config = dict(
    n_head=2,
    activation='geglu',
    norm_eps=1e-05,
    rope_base=10000.0,
    rope_fraction=1.0,
    parallel_block=False,
    init_std_o=0.00679,
    final_lr_fraction=0.1,
)
MLP neurons of a small language model. Each row is named by its layer, matrix (gate and up: input weights; down: output weights) and neuron, and shows model dimensions 32-127. Each number is 128 + 24 x the weight over its row's rms, rounded and kept within 0 to 255. A neuron's up and down rows have the sign that makes its largest values positive.
Before each neuron's rows, "fires on" lists the tokens most often at its 100 highest values on Wikipedia text that the model never trained on.

fires on: " of", " F", "F", "K", "ular", "ur"
L7.gate149 [123 132 102 130  76 116 124 182 115 174 129 129 128 185 128 145 134 101 100 153 147  91 158  96 107 121 130 145 109 121 108  96 125  89 112 125  72 165  99 116 137 116 161 111 111 134 121 133 134  99 162 100 134 169 119 156 120 156 160 146 135 138 153 138  97 135 154 161 138  89 112 115 127  78 105 194 145 104 128 118 192 141 106 154 139 141 123 114  95 116 116 128 137 125 118 131]
L7.up149 [119 118 120  90 108 113 123 164 122 160 133 124  86 120 147 158 127 123 150 152 150 123 113  89 150 135 165 157 145  83 152 149 134 118 129 152 115 171 106 132 168 145 130 100 168 110  95 108  94 128 111  90 104 125 136 119 128 115 141 165 131 119 141 134 104  87 113 146 123  83 143 108 142 113 146 136 177 135 139 148 139 134 130 149 152 156  83 140 132 169  91  91 108 116 103  93]
L7.down149 [100 147 118 111 151 108 122 110 127  98  90 110 104  73 159 136 196  84 129 115  73 120 122 100 171 142 123  94 105 148 134 110 161 138 107 107  90 113 119 117  98  81 109 154 137 154  85 125 141 148  92 138 133 104 134 116 144 144 101 125 134 111 126 122 116 139 139 143 112 145 131 129 173 154 127 118 112  67  80 147 164 142 112 131 106 147 168 130 149 113 140 154 167 118 137 122]

fires on: "od", "r", "ad", "st", "ish", "ras"
L4.gate129 [160 126 139 106 143 106 129 143 120 133 117 149 140 148 131 165 140 143 173 141 106 118 164  88 115 153 102 129 140 122 150 146 125 147 122  80 123 144 170 135 130 149 116 139 143 157 107 144 150 170 126 167 122 110 109 132 122 151 107 115 117 140 138 135 139 111 138 144  89 155 147 163 127 100 112 106  70 103 141 153 149 131  82 113 150 164 134 170 150  83 147 113 106 135 104 130]
L4.up129 [100 157 123 161 125 130 142 129 159 121 106 112 111 170 119 127 110 130 106 117  98  93 165 156 109 122 116 143 111 136 104  98 173 154 120 149 136 141 128 132 141 116 104 131  98 131 152 133  91 143 140 128 136 133 107 140 165 102 119 131 194 122 159 124 132 172 186 123 146  91 116 131 115 163 137 109 126  86  94 116  95 102 133 108 103  67 121 204 154  94 114 107  91 119 112 108]
L4.down129 [133 102  96 105 126 164 128 139 105 122 128 130 121 136  80  99 118 134 150 108  96 145 165 116 148 122 120 156 123 117 134 143 114 145 146 198 169 115 161 126 167 132 119  83 125 109 120 139 125 113  92 136 113 129 154 131  75 111 123 171 110 138 146 113 153 142  84 118  93 138 143 103 171 126 151 138  82 139  91 166 167 140 146  83  85 133 151 101 102 127 135 134 134  95 117 120]

fires on: " F", " f"
L9.gate203 [110  95 125 109 122 136 159 192 141 133 109 132 149 142 101 132 101  82 114 182 105 123 157  91 127 168 124 123 109 140 124 112 120 124 121 102 125 136 155 116 106  96 123 119 141 124 127 133 123 130 135 122 115 130 127 106 117  93 102 103 109 122 140 140 120 109 139 116  86 151 124 112 112 156 101 171 116 140  66 150 167 166 107 112 158 119 145 127 146 135  97 126 104 135 139 131]
L9.up203 [108 116 152 125  97 113 135 134 103 187 200 113 128 119 136 107 111 142 165 110 158 155 146 132 103 132  62 159 154 111 131 123 136 135 132 113  94 131 153 162 154 126 148 117 132 148 134 127 111 108 138 129 160 135 102 126 140 116 162 105 126 119 130 154 154 129 140 152 117 119 158  97 131 135 143 132 114 155  73 137 167  99 135 160 135 139  84 127 103 122 126 109  99 136 109 164]
L9.down203 [120 117 156 113 146 129 139 147 124 121 105 119 104 133 177 103 138 129 176  80 115 130 122 129 135  91 132 133 132 104 112  93 131 117 145 130 142  98 114 117 109 127 176 135 108 122 152 117 154  53 152  98 103 144 120 147 150 173 102 121 139 100 110  91 140 189 153 102 103 137 138 115  63 172 117 122 101 108 166 118 147 116 125 110 177 126 103 133 160 129 111 111 167 143 110 161]

fires on: "°", "′", "le", "-", "ag", "an"
L5.gate9 [123 123 148 133 127 101 117 140  90 136  75 130 137 135 142 116 136 126 133 112 169  96  73 136 116 194 144 110 120 100  86 150  68  87 115 155 135 132 123 147 112 142 112 145 132 106 139 147 106  93 179 130 128 191 117 144 171 158 104 109 129 170 134 113  80 134 132 108 107 115 134 145  97 169 125 121 132 151 128 126 131  82  98 139 129 137 111 140 106 109 122 131 160 131 122 130]
L5.up9 [105 130 154 148 141 136 126 150 118 144  57 120 178 148 152 131 113 154 102 117 128 130 124 114 125 111 140 133 177 126  79 129 114 154 128 149 122 127 125  70 123  84 142 105 159 154 110  84 148 136 113 124 119 114 101 130 155 184 113 144 143 203 140  73 133  80 137 123 153 167  85 161 133 150 117 125 116 117 161 148 103 127 111 135 116 138 112 122 112 118 156 143 126 128 116 118]
L5.down9 [116  91 126  98 117 119 101  95 123 110 163 109 110  91 117 109 117 170 130 156 133 166 141 164 114 148 106 157 136 151 114 107 117 163 116  90  83 133 165 134 169  96 140 162 149 171 122 120 154 106 160 119 112 107 144 148 111 103 158 122  99  96  93  77  98 100 145 155 122 146 144 129 100 123 121 116 113 124 139 156 136 127 166 124 171 113 142 127 120 129 142 118  78 114 148 104]

fires on: "\n", "i", "e"
L7.gate62 [137 118 111 161 152 120 141 151 130 105 146 118 162 129 155 127 104 150 177  77 146 122 127 164 138 170 111 107 116 136 103 143 138 125 127 130 154 133 158 106 109 137 118 179 102 138 114 149 154  93 125 113 111 131 133 127 140 144 138 124 118 121 107 125 100 113 171 109 155 109  86 124 122 153 153 101 102 117  90 145 146 184  94 159 146  97  93  98 104 125 156 116 152 103 133 150]
L7.up62 [ 77  98 119 132 205 149 143 103 153  91 142  99 107 102 129 107  78 139  97 140 141 139 160  80 141 146 113 146  98 127 151 171 130 129 136 144 158 131 135 102 126 173 114 125 110 133 144 166 122 102 176  89 132 138 159 117 118 156 200 116  99 129 114  91  94 116 141 153 104 137 145 116 127 174 144 132 109 152 105 146 162 130 124 151 173 147  76 159 121  94 152 110 116 131 164 112]
L7.down62 [127 137 134 135 155 173 107 108 149 110 112 108 138 127 136 154 114 157 116 135 129 140 170 122 134 130 134 115  97 126 149  72 113 102 163 182 137  78 122 157 113 135 116 192 160 134 108 131 116 117 156 153 103 133 130 144 112  84 178 114 103  94 100 116 117 133 145 171 146 113 115 108 111 107 140 104 110 127  93 101 134 119 159 127 124 118 124 138 144 130 123 174 131  63 136 118]

fires on: " L", "′", "°"
L9.gate81 [ 93 158 165 143 130 102 152 134  96 106 118 142 157 136 132 152 181 116 101 112 150 159 114 161 147 140 114 135 120 173  90 114 101  85 117 113 125 150 134 116 110 154  97 111 154 144 107 156  98 127 106 119 156 112  99 166 147 121  74 111 149 135 144 114 110 122 154 126  74 153 109 132  79  85 139 125 134 101  95 111 116 108 129  94 123 103 162 116  97 161 130 139 112 155 120 134]
L9.up81 [ 97 124 119 110 112  88 130  99 121 106 134 102 118 134 138 159 115 143 152 141 118 175 152 175 116 122 111 148 161 130 110 150 102 101 105 109 142 163 159  69 113 152 171 128 141 159 145  97 102 138 111 134  90 171 145  83 135 115  89 116 157 147 133 113 140 113 122  99 129 163 123 119  79 134 107 126 105 102 153 121 145 138 109  60 127 155 140 103 149 180 128 126 126 133 122 137]
L9.down81 [123 121 102 147 195 164  95 103 136 124 102 129 119 106 151 113 151 126 117 110 108 123  92 133 102  85 114 163 124 111 132 134 126 149 119 152 123 148 104  83 114 129 138 159 149 138 140 114 133 154 164 130 159 142 125 119 180 134  90 160 132 123 113 135 146 174 122  85 105 118 142 125 111 134 146 128 111 135 126 125 109 129 134 192 113 122 182  81 129 111 120 134 170 156 121 103]

fires on: "on", "v", " H", "g", "p", "e"
L7.gate41 [109 113  90 103 148 119 135 116 118 106 153 155 141 125 137 136 131 164 157 138 114 150 103 136  98 111 118 102 126 154 121 138 154 125 172 157 117 158 135  56 113 135 132  90  93 144 124 161 127  81 160 151 141  76 146 110 177 122 137 105  97 151 132  83 112 122  72  78  86 118  93 117 160 127 131 118 111 123  85 152  92 154 111 107 127 150 105 123  79  99 123 155 124  86 118 129]
L7.up41 [125 130 122 112 159 160  82 123 128 132 164 159 127 117 122 114 173 140 124 125 121  97 149 111 141 125 160 103 103 131 129 181 111 119 101 148 123 116 110  87 101 150 146 147  95 135 128 123 115 117 155 134 139 107 139 161 108 150  90 109  68 121  96 102 173 146 106 126 145 114 184  97 147 143 151 114 160 122 106 112 103 104 127 127 135 112 120 136 132 110 166 127 128  95  56 113]
L7.down41 [149 161 121 131  95 103  94 117 212 157 137 135 119 140 164  99 144 100 172  87 150 138 129 116 117  99 130  97  94 128 149 136 144  90 115 139 127 132 117  90 102 140 120 124 133 140 122 107 125 144  72 116 133 139 138  91 128 108 121 136 107 114 144  86 148 133 144 152 136  79 151 138 117 144 102  92 108 157 115 124 123 120 140 122 100 112 163 111 151  88 132  65 145 131 121 130]

fires on: "n", "l", "il", "iss", "ch", "ic"
L4.gate71 [122 131 105 112 114 156 107 102 156 129 116 180 151 100 126 162 132 118 155  91 127 164 154 160 125 132 122 166 143 133 106 123 109 136 128 125 111 118 114 127 146 182 148 186 101  93 143 112 162 125  99 115 128 149 156 119 177 114 104 126 136 108 107 140 122  90 128 142 126 124 136 144 122 147 156 152 164 117 147  78 128 139 104 127 106 148 163 136 139 114 140 105 132 127 139  78]
L4.up71 [130 120 134 148 100 116 126 144 162 116  70 111 155 129 138 107 136 110 120  93 119 103 138 108 146  77 132 129  95 148 131 130 146 184 109 113  91 171 120 108 168 145 119 137 150 117 130 100 156 116 134 154 137  79 134 105 156 111  73 154 157 165 141 177 145 128 156 111 117 115 163 124 132  55 174 191  97 100 123  97 126 149 133 147 146 133 148 120 124 147 152  94 129  55 135 138]
L4.down71 [ 97 120 118 172 123 112 145 151  97 142 115 154 153 148 132 122 121 133 147 142 111 128 110 114 126  90 105 110 141 115 156 109 127 128 112 135 132 120 157 150 143 104 139 138 124 133 115 150 136  93 136 113  94 117  89 126 122 101 133  93 103  56 123 144 131 131 120 169 106 148 121 118  80 133  85 118 141 127 116 129 158  99 108 132 132  91 104 112 137 107 109 100  99 162 150  65]

fires on: ":", "\n", "u", "d"
L2.gate346 [ 98 126 121 110 187 127  82 123 149 142 107 146 148 155 137 100 137 139 161 125  85  71 101 123 105 123 126 105 143 113 115 110 113 129 134  90 130 132 104 127 128 140 104 158  95 108 127 132 113 120  96 125  91 116 143 103 152 149 184 127 117 155  97 122 134  99 162 151 131 107 119 148 125 160 142 133 169  74  84 135 167 127 153 126 104 161 142  95 134 144 136 138  99 153 135 147]
L2.up346 [114  94 129 153 173 107  71  93 107 102 146 142 138 133  67 117 110 174 141 172 132 120 131  95 108  78 112 109 153  90 144  95  92 113 154 163 175 123 125 122 115 141 112 147 167 147 112 135 114 156 107  97  90 142 131 133 159 134 135 111 125 145 108 121 138  75 159 128 135 162 179 137  84 140  97 139 103 106 106  76 154 109 136 122 134 131 113 110 135 132 136 108 131  75 131 153]
L2.down346 [181 147 175 111  91 121 125 187 141 128 117 120  77 113 120 135 132 124 124 152 148 148 150 166 163 143 127 143  99 116 117  82  92 117  98 148 137 104 156 133 173 123 124  90 123 156 118  97  95 147 134 126 106 110 146 125 146 133 140  85 147 103 127 157 158  98 128 143 144  72  80 138 119 142 110 122 120 144  81 133 138 141  92 125 125 157 118 126  91 133 109 142 119 114 134 137]

fires on: "\n", "/", "ct"
L4.gate94 [117 127 132 121 105 113 132  42 125 118 111 136 117 114 143 142 133 173 136 131 157 125 155 125 131 157 109 128 169 161 140 137 127 138 136 126  95 117 135 111 121 132 135 181 140 138 155 156 129 153 109 140 120 135 167 123 116 105 116 177 132 149 123 139 104 116 164 143 161  89 141 146 120 169 181 173 133 115  98 105 129 120 118 117 128 106 110 161 120 133 173 122 148 118 146 148]
L4.up94 [161 101 134 135 154 161 146 100 124 126 156 156  98 107 113 162 140 136 106 124 164 146 130  77 157 124 112 119 112 142 172 143 122 134 146 168 122 131 139  75 102 150 147 126 150 110 145 141 117  89 132 115 103 160 169 120 153 114 126 181 174 164  80 112  87 128 147 131  91 115 144 138 113  99 109 129 142 138 126  84 137 132 137 141 113 118 129 157 173 118 160 124 115 108 125 125]
L4.down94 [148 135 111  96 141 120 142 145 106 120 133 125  84 134 153 156  98 115 132 174 108  74 126 149 139 156 134 153 169 147 124 123 147 101 141 128  88 116 182 133  94 141 123 144 139 127 120 119 133 158 141 103 138 103 103 125 139 145 144 132 126 165 136 151 133 128 125 102 111 130 136 147 109 155 135 156 111 165 127 122 101 195 114 146  98 136 101  86  70 141  89 136 155 175 105 116]